config.yaml
num_hidden_layers: 9
hidden_size: 256
num_key_value_heads: 2
head_dim: 64
vocab_size: 8192
rope_fraction: 1.0
init_std_up: 0.043
beta1: 0.9
max_steps: 7477
dataset: "wikipedia_en"
MLP neurons of a small language model. Each row is named by its layer, matrix (gate and up: input weights) and neuron, and shows model dimensions 0-255. Each number is 500 + 25 x the weight over its row's rms, rounded and kept within 0 to 999. Numbers have three digits each. A neuron's up and down rows have the sign that makes its largest values positive.
After each neuron's rows, "fires on" lists the tokens most often at its 100 highest values on Wikipedia text that the model never trained on.

L4.gate180:532486493518494510471522487517527474490490479512507532542486469510514537528484561514485499520475546478463471515467533535515477532491507475469513496526512475553518514515551520530512512531474506498483466479461492537521511519479494485496510513542503478480501503520505550485535488434484523521515503475514533535495501491493488522522517519516481469534493510465521556501489486475462519442498519494489517457535505532436475505515513505496529509505472491460509505528484500499480537491464495487461486519498469479486473468543504531511512520499523541528459499508486531530496471517542450435488511494523496504454499510507452506492541474554528476489496494447482517496497510520509483437506483516490497463499475513524536508517490524540533526522468503516494504504510527501549459515530495
L4.up180:522499475502542476506531508515470478472480500495504498477473477504527504469518528509478493486494514506455499446542521497509505485480464442463476510504534510504447491560518473498509499526482475494497498485471546500507504509504499511477508540507518475475522528471454502510485516503551478498498495502534492512496470485469469513462490489532487463533508495528497555537476510501513496559517447507489501475511410516491495503503468516496518512491492461493521508492509457481489542522526538476518496528516539510496490501488481462542511539531525476503484469534552541456469532495513496503529477504480448533450477510488457539505508504490505495496531546507500488488448520466449510538474484500490478482453531530509516502529530475505508496497457524495469484534508504480533481533509482
fires on: " |", " ", "5"

L4.gate153:491439488525488472509520492486487503524514512497533505451500512496502512507496517443490485531503492514510468497487528488535504517487491529494507457477527494533461510530471504471495510520525525487575515519509496507492503499524471514517550508503468523505524496556490494502540487512467493499522477520521491469500497506512500460493532487509485483478493558478494489563480540491488563491486449526512492482521487493458470518503543482473509473477479518478510483465487492483485513433514507465504502517444477468474521555465459520506523525436529481503524494533511524461489499511537458498529519509481506464520508470508450501495446493522515470503467487505496524526508512506516516514528502522436467546508508518549495514474497490473518504494504488476492546545473476496521456551491502
L4.up153:524492527524528481510491484444490497501528495485435550506531496494475514460459509511484487509515498501485475490517515482441498496446512489473475502453485503491460476506498482476521525527478473484449465507518506501513487479467526488495513530511502508525518542517496515509493489509478501498512505521483458489556497508513571525568517492461467487500515521522491497524468492479477475523467540495487510510478482496488512528485481443478540494490482490474508485477470488516451535484511511538528520463517444473489519529546510524489511536475469498498463519488526509532482532474481479498466499486504491549499462477524509512500487503489515519526540525477522558501498517494480472472566500501523440482499480523470504530445485539509499475491508467513468526484486495522548517519510453
fires on: ","

L4.gate127:487494486503479460507530530493498495511467462568517511483467532511491503496516458484487514536498504574472455544470493547475457510510489486528525490527518496520546494495534518496495532484517523509532501474516491475515518519515514554486515506532467468522532500461467471492492489524528504478518470482536511486481482494491496482534488473499487544472480493489497542466527517506499510566466516486477487502492518459510482513496474481505528509507524429426503513502495526524488509511517523522487478515484454523481500517534510511502500510547476528533510452504497456503513445520431546487493567527479507527497478508508490490511495480516507500518483506514488504480519533509475469466512554501496485497514451496517518490517475509527493502512508427511492463475489491528539484524521495
L4.up127:493448467504510506557536466515502508485484533465486497486517506487512489510490511538526463497492490541505474487498505505494535495490490469532520523518478513488526524482493503484555475505500512527461504515502491507491542502470494510520577493524510494519470515516423552516506499516515518497507499554489491459505527473504501513496501488546521525453532505468494489508519515520534499508461485488474519438512466449494485475508531492468531469493516497518522482485569462504493461458474549456524494529512474529515480523522511505502454496453499496502508487491503482529533476473489513491514501471496506500499576477497522484501502486469500524480539464522495491540498529508507520486537517560558531464467493476476509507527489508492493523522515508497452489494442485525518494457483523
fires on: "-", " of", " after", " during", " to", " early"

L4.gate130:524511485519475527501500499507509499520512509496516481494501463517476477458525506523471485529510472450481505504466535508543513550504523513476486530537492501518484491530517531504518497512490463525510498533489523508544522499529476491472529487481525511517437497539499569501484492476485500485521505484460473467549483502503489449497499472481477455523485483491513530505511506505513488464507496455493483530498484539489488472503524509508469501502520488484495521490471481457535503488522497539505515530513427488507505506476524549582511502524436552517489485496493512457482467457499453433484481503479475485514492515494444518516504499520535453501541529504458509491502505532502480485489496541492497524521487448489526490475518543463503484488478481485498541487444499529530488480543502
L4.up130:495545516501505532491476509515528500471492507537497542530448532538487548517477483513425466514516512481483481474522481480550482488492521451476489481495456472496515482461519495475480554540448523512507487520475460497472501528550510444486501535524512489469500490480479508520540507521489529478488505495503476511502541456480486499480499527507502505476480480534467550506490471469482501486494496506430527511527533490492511500486500502490492476509483509529449544532486444519512460489527464455500488485524539523479505514488514489474489507505501495571461499513519523511506484470467534506488504489492524478528507527511494495515478504531531524532504491502506501461486485497509488531457486520470521498531492524502514528486562550491452496513464485454507506522484479487495505519539540
fires on: ":", " medal", " /", " —", "ow"

L4.gate199:481498515486526473501529487477491487522492537519520456524488504475514506499473500450565556505469470525487439508489524502476480516553476526499516511485502466516494510470493519479489500541531443490539514515515500465497495480484554524499503520500491501472514490481486494533514512542513526492532476520466534495538477477524508492493481552458519514494511510471524490478490514500511478499482467522515513485534523524510489497465487470457489496501504489511469519499518494519527479493567507497516514525512490480514513513518469513582482490453501489504502514491530457507473500483462508476499513485479520530501488499462507487516493558509479521474508483466499498494497532534462448472474512533540456509476519516491444530443563494433510525498538504501474515477460479468508481508484544
L4.up199:509512461505539463520528471499498468521497484474503518483519543466461495557480508534484550489517496537463482507488500532505540479485434499510475481519491534485526482497513533518486447515488497526506473509477496542501507481459476492484497512520490560492493483486532489516513468502524514515491522503474519517489524427506521494498475488538518474477475523514504529506499515512500519471466506476490486495525465537498542507543492491516501487485463476495543470492541556492511545469532519488509498459487526530486493481516510480510515482459463508485465540471540477454505466487485519508461493468523538488476559505484475537504548464468506484519496522484534442501537498493534510481517503521496505519511535483553497528524491474505517541493488470553510517538470496465523490491474497
fires on: " un", " to", " of", " with", " by", "iff"

L4.gate59:500479477486543477495505511507536494480513481538532458493519508525422470488521533542480486529569531527472506511481468495508489516511500479458540522498538496466518533488513499517520492433484474514507490484565524490478493463527502510517552456465523500511479536491511496530493497518505497455486488491537454473504500499471491519487516508523488451475489472521495515476489540507509487466513497492557484493528537520488513488562488485473532522525481511473505445492460508547471529493540498488511478515537491560501499526465512482514504469456530509511507511527505528504474530471485489486470508504504476476485510484533489472490494511535499510479536521496500484484470537507480498493469525525523529516518478489502462508496476537494416487524514490496512503505473463523501463490529525
L4.up59:494454510513477504514499494561522485523475505491484512540476555484477455513518498556485447445517496467461501492514496497511469511460527522485474496550487485517490534532497512521515497472472503469457454525497516529488523502508520511471505482525508501524480510521496517479488504517507519463490480479504492500452483497472498484522502449513513557529539469520530511525508510481506508448489539510485495529504476551534510475502510505492508523521466513492529456484485515527493463465494506458483469481492469532535521540502458503527472529493487478524473514536482525454498491511510547453496493500505482496471463529508469539506494445530520506465499503457501514500524524504506484504528534501419498525493505465484465548479489491502449538538480503476483514479477506463485498480468497
fires on: " /", "h", "t", "uch", " out", "ow"

L4.gate378:496492493482505487462535483536471490472528538520532501500495549503436505493486486518486476518505509500509489522505517533506480510526524487504540488489464527538501502499468486488495485487528498529479525466497488470469501466498506481486499469538525509507494509537480490477542510479479482490571514491512566489478486509509464468535532501527528490495464557541480482559477542468495489512472493522484511493509490472471509511475497524494480498489480522519526453483488508513494510483526504488501508538525521491486520508515494513514546508476490474461522497506556467521469484584527499492503496518528574479518506514543514492491546514491487527527463518509466503518518508524545505541531478501455470500472470515467543507435518519480535486568473519495537517496472502524486493477518509
L4.up378:504515494523512515533511501510503537508491506497453478448491472500493494489501528482493487467494509545504476527525507515457530488480500486503458474464503525522515492484491486521481485446545514524513504473543473506496509490482512542483523488490474503520516508520521494533517519517491506530518503537488505482543500524483491472467503504539506472474505486476482455481459534507491449473507482502466519501504522474505493516469480501488520447475498557508559486474532537527505495484502456513520464503481507513472485490473454523487492526474501466509492462521503489463503470556489470467477535454503527489466501457524540492484510514476511514443501481526510526471479493480547524486497447492517440493543484557504515451495521458501523507533517494464484536438491510502519513466443460
fires on: ","

L3.gate371:518513497489515512554489489531502441487488504485511469456504479537470540488509521525490516525468456501488475521497495452483477475474458529479452454508509490509506500501516425478505470515460505484497518471520533528492493503443492517504538497463489509480489494526500528500516532477534513512486502474526499456501486486453517517530474463498486480504482527517483501484496493455457543474507455535528508504474489532467513482535488503470502507501520518449474470503482514514497503497439480482488471486469526496492472493495456500489513516522502518486495494531513455525490562504489503468491525497483473525487478512499444485489544568548490561489474488463480479476471468523485528514524524471490476530510481493470499511486494500534444473516503462480475489495446503501495488529529523
L3.up371:545573560462501486517489518514506498484491490474485502552524499509456457505533520482522483467506517531517535488496528524474509518491510484496525519540453464490547487530509480512509468480507492474513509467435497486515525521513518478482552542527472495509551518476503498516499493476517428456532452492502528461509481462527531482511509487502516491459508473534484479486472501499535502512522524474499518556515515483526537508517467486528508518547463530532495464488525520471460518534474508491503475533486552492475513498491493491517495504488493470510494477519505511471468526515483474521543482473517480483511552554487513491502531467531486504488471503562483454486492531520483523504487500510487491515510533509502480484538534499487521487480505513496522486531529532462510499457514493
fires on: " |", " =", " +"

L4.gate664:521486480469487458545489498517536484490490463503506537465501475511523487481548503537530543526494513505499509506499485486507471447520502532548489529463505486529508487488481503474496539511492450511561455529515544488519483488504486505502520512528500487492470502517494521509465482503496528480529501492472488521519533483467507522513511485503518528501546475472481515481507477505518475523516494495480506517471547511484504494518509541534504507484511440502514456547436512494486515468541489534495506488472528487485521516525523491519514472448526481521505529519533503517519515463447474498480518495517546461505531484502498515564481523492469476519497493491475474452519493434543507454482482503504491526525532510507449512497533467507547495473476540545500525498476507483544471525530449
L4.up664:522513495540499468510566456512479489546541483497533520518478523489498554495467492511512570497510522468472522522554527510504505488524495519458525523495499530487491497506507524525514475481509513513535475532504533520491462529507505535549475476536529515474449516555495537530504504558490491496496480533517533492486480462468534465489510478457537493479486470493538509522468499502519528535511539488491523492491510504524485540550506488503554459481475507512478492519487485529516508451498509483506462452482489495494500500538494549511507482477467520490440499499474501504496503479499529536464535492524522526539507527521520481513496492475467479522467527482493542525527497455510503476466501497484473508499519522487468500518497478509502508559493508488527488531479490563492470522500479
fires on: " to", "ed", " of"

L3.gate510:464516540519507474475442512504496530469555510519481497497451508506489482512500501504509521522527491460493525470459529523449471493499517473489489508471485558528475519458425477493538457472482495532491480547496525535471497531491511516509487499453477545526490497514498505499509539481536499523475510477539459504486545513474503482462512507490504487495498494504486515489518518509485518489553499497503477482574497501506466524515501496496468486477530560508482511532472515480502504479512532520494507494490526500512493482496481480537471515495463559474500483539483530506494475498496512503510483507488516512504475510489535482484470543521501520536493529488493503493485497496548452481492511503528524498506538462488549518531541514521497532450483524525547427504500507428516475498527525
L3.up510:437531508526503517499517497533524508516542490504518524484490459448500530546494480491486521450529556492501497495488518480459469485482495548479517520480462567505441488487467497524526450496515477479491507498481515499468507519488536526526499494464501499494482504484542500470534513529511476551507537482545478479492503504506453477518505517495503473491441530500466513514548496503498505502504491509522522464545492509486488485460527493475509480462483528453558494459487521507497491488443481513491508498481457498518494477542453476457535467493474512556503509469500501481493502423502503505496501500482513516474497508452493487507527532495504482496475494457477530484537504506529473506501533484536471492484497485529505512511519488525477501497482513512532471448548517505478515507469470
fires on: " of", " number", "\n", " least"

L3.gate453:442501503493490554511481459507574535483503535509494492472479488471505493497500500538506520486509472565464500542507484510461500455503499520504500450423459540484481514565489510476492535497525482501470511481459555493467518497494535463524471534486493462516481510534528520522475540489509472498523513531467492525480521474505474510577489511486516496515440497499486502491499469444462478519513498473461478529504494509518466511453445532483495521526505472512465499512514502510539504514492524507514478522524510526482502523484491564505502494485476539496507539455489486527519543499489517481494504504499500499517520529523465498512506510493499489556495481525481464490497528527503465490477498479498550504501516502496519514487497494460505473510472512508500473512506518487511443496519487
L3.up453:485494497498507456480489475501507518505500475467521506531506500495480483520478477527480511526525459502460542527475498494442509455537459519491478487488490538471459494513514464517499497468524489521501495499503514498498506530499501492471509491513523505544465506464488515459506450494513476521527472506506482489513517482489467511523511509532498467478499581518460502477506533492508495481493502514455514501532477539491485472521487473524509496544505506533568454460464498520534483518499556489493532521472498501525555481464510522547488522516493488498487501479488511505447518471488507511432494525497490530481521508492521514502503479480499520508497488481451492537486478513511516497504415511503557444484509548543480483515523529500500471507487495497500479477490496454446513450513439
fires on: "\n", "n", " |", " of", "ud", "iot"

L3.gate313:483452490463509534495513479499498501527489492494504462484478480524498489498475514518514500510533490471496505474489530448517522521489486454523481497492508449507477509508496491501518493507513528489497520505495505511446516502515522469540549526495456521551484525515469518517489461481545460462492496473523544525486505435506527435512466500473487491460512551502500494477497510482511487524478518456475487496488452522510461513480480496471452506529510492518509473502506490510452536491536466458507441520477486524498471531522476549498503545517530465511482450550504487498541505465495497461532496498517491543497515527486499483497534543500489513513538484509458512499485453460481523496467536503491488496507504484506508494560523497492519466527531514518527538485492511427489508504524460
L3.up313:477483482543492506465482513479481488498480480473486504471454545496493524528508453491481567473479482569487519506519513492512486517476469517514426479516485501523504481518469481508519499534514496505485580472486537485473522479476507494495497507479484460467556503496533446502488519490535506473512504475491516466509502515491489514527505504531489480484494507504509500485439491487510536549472450503515487517484501469511483493521500510491469487517475492492524488513502508485506469504524545492506496475506560503417504524456512492449531481509519507484474486490509521482457524443485513525549522504532529475485492522520490481517512533497499499471530500518508511495482511535505501494497466558536490493486478508512519540499499488487547521511522574496528501531512519503491485505527574
fires on: " |", " ("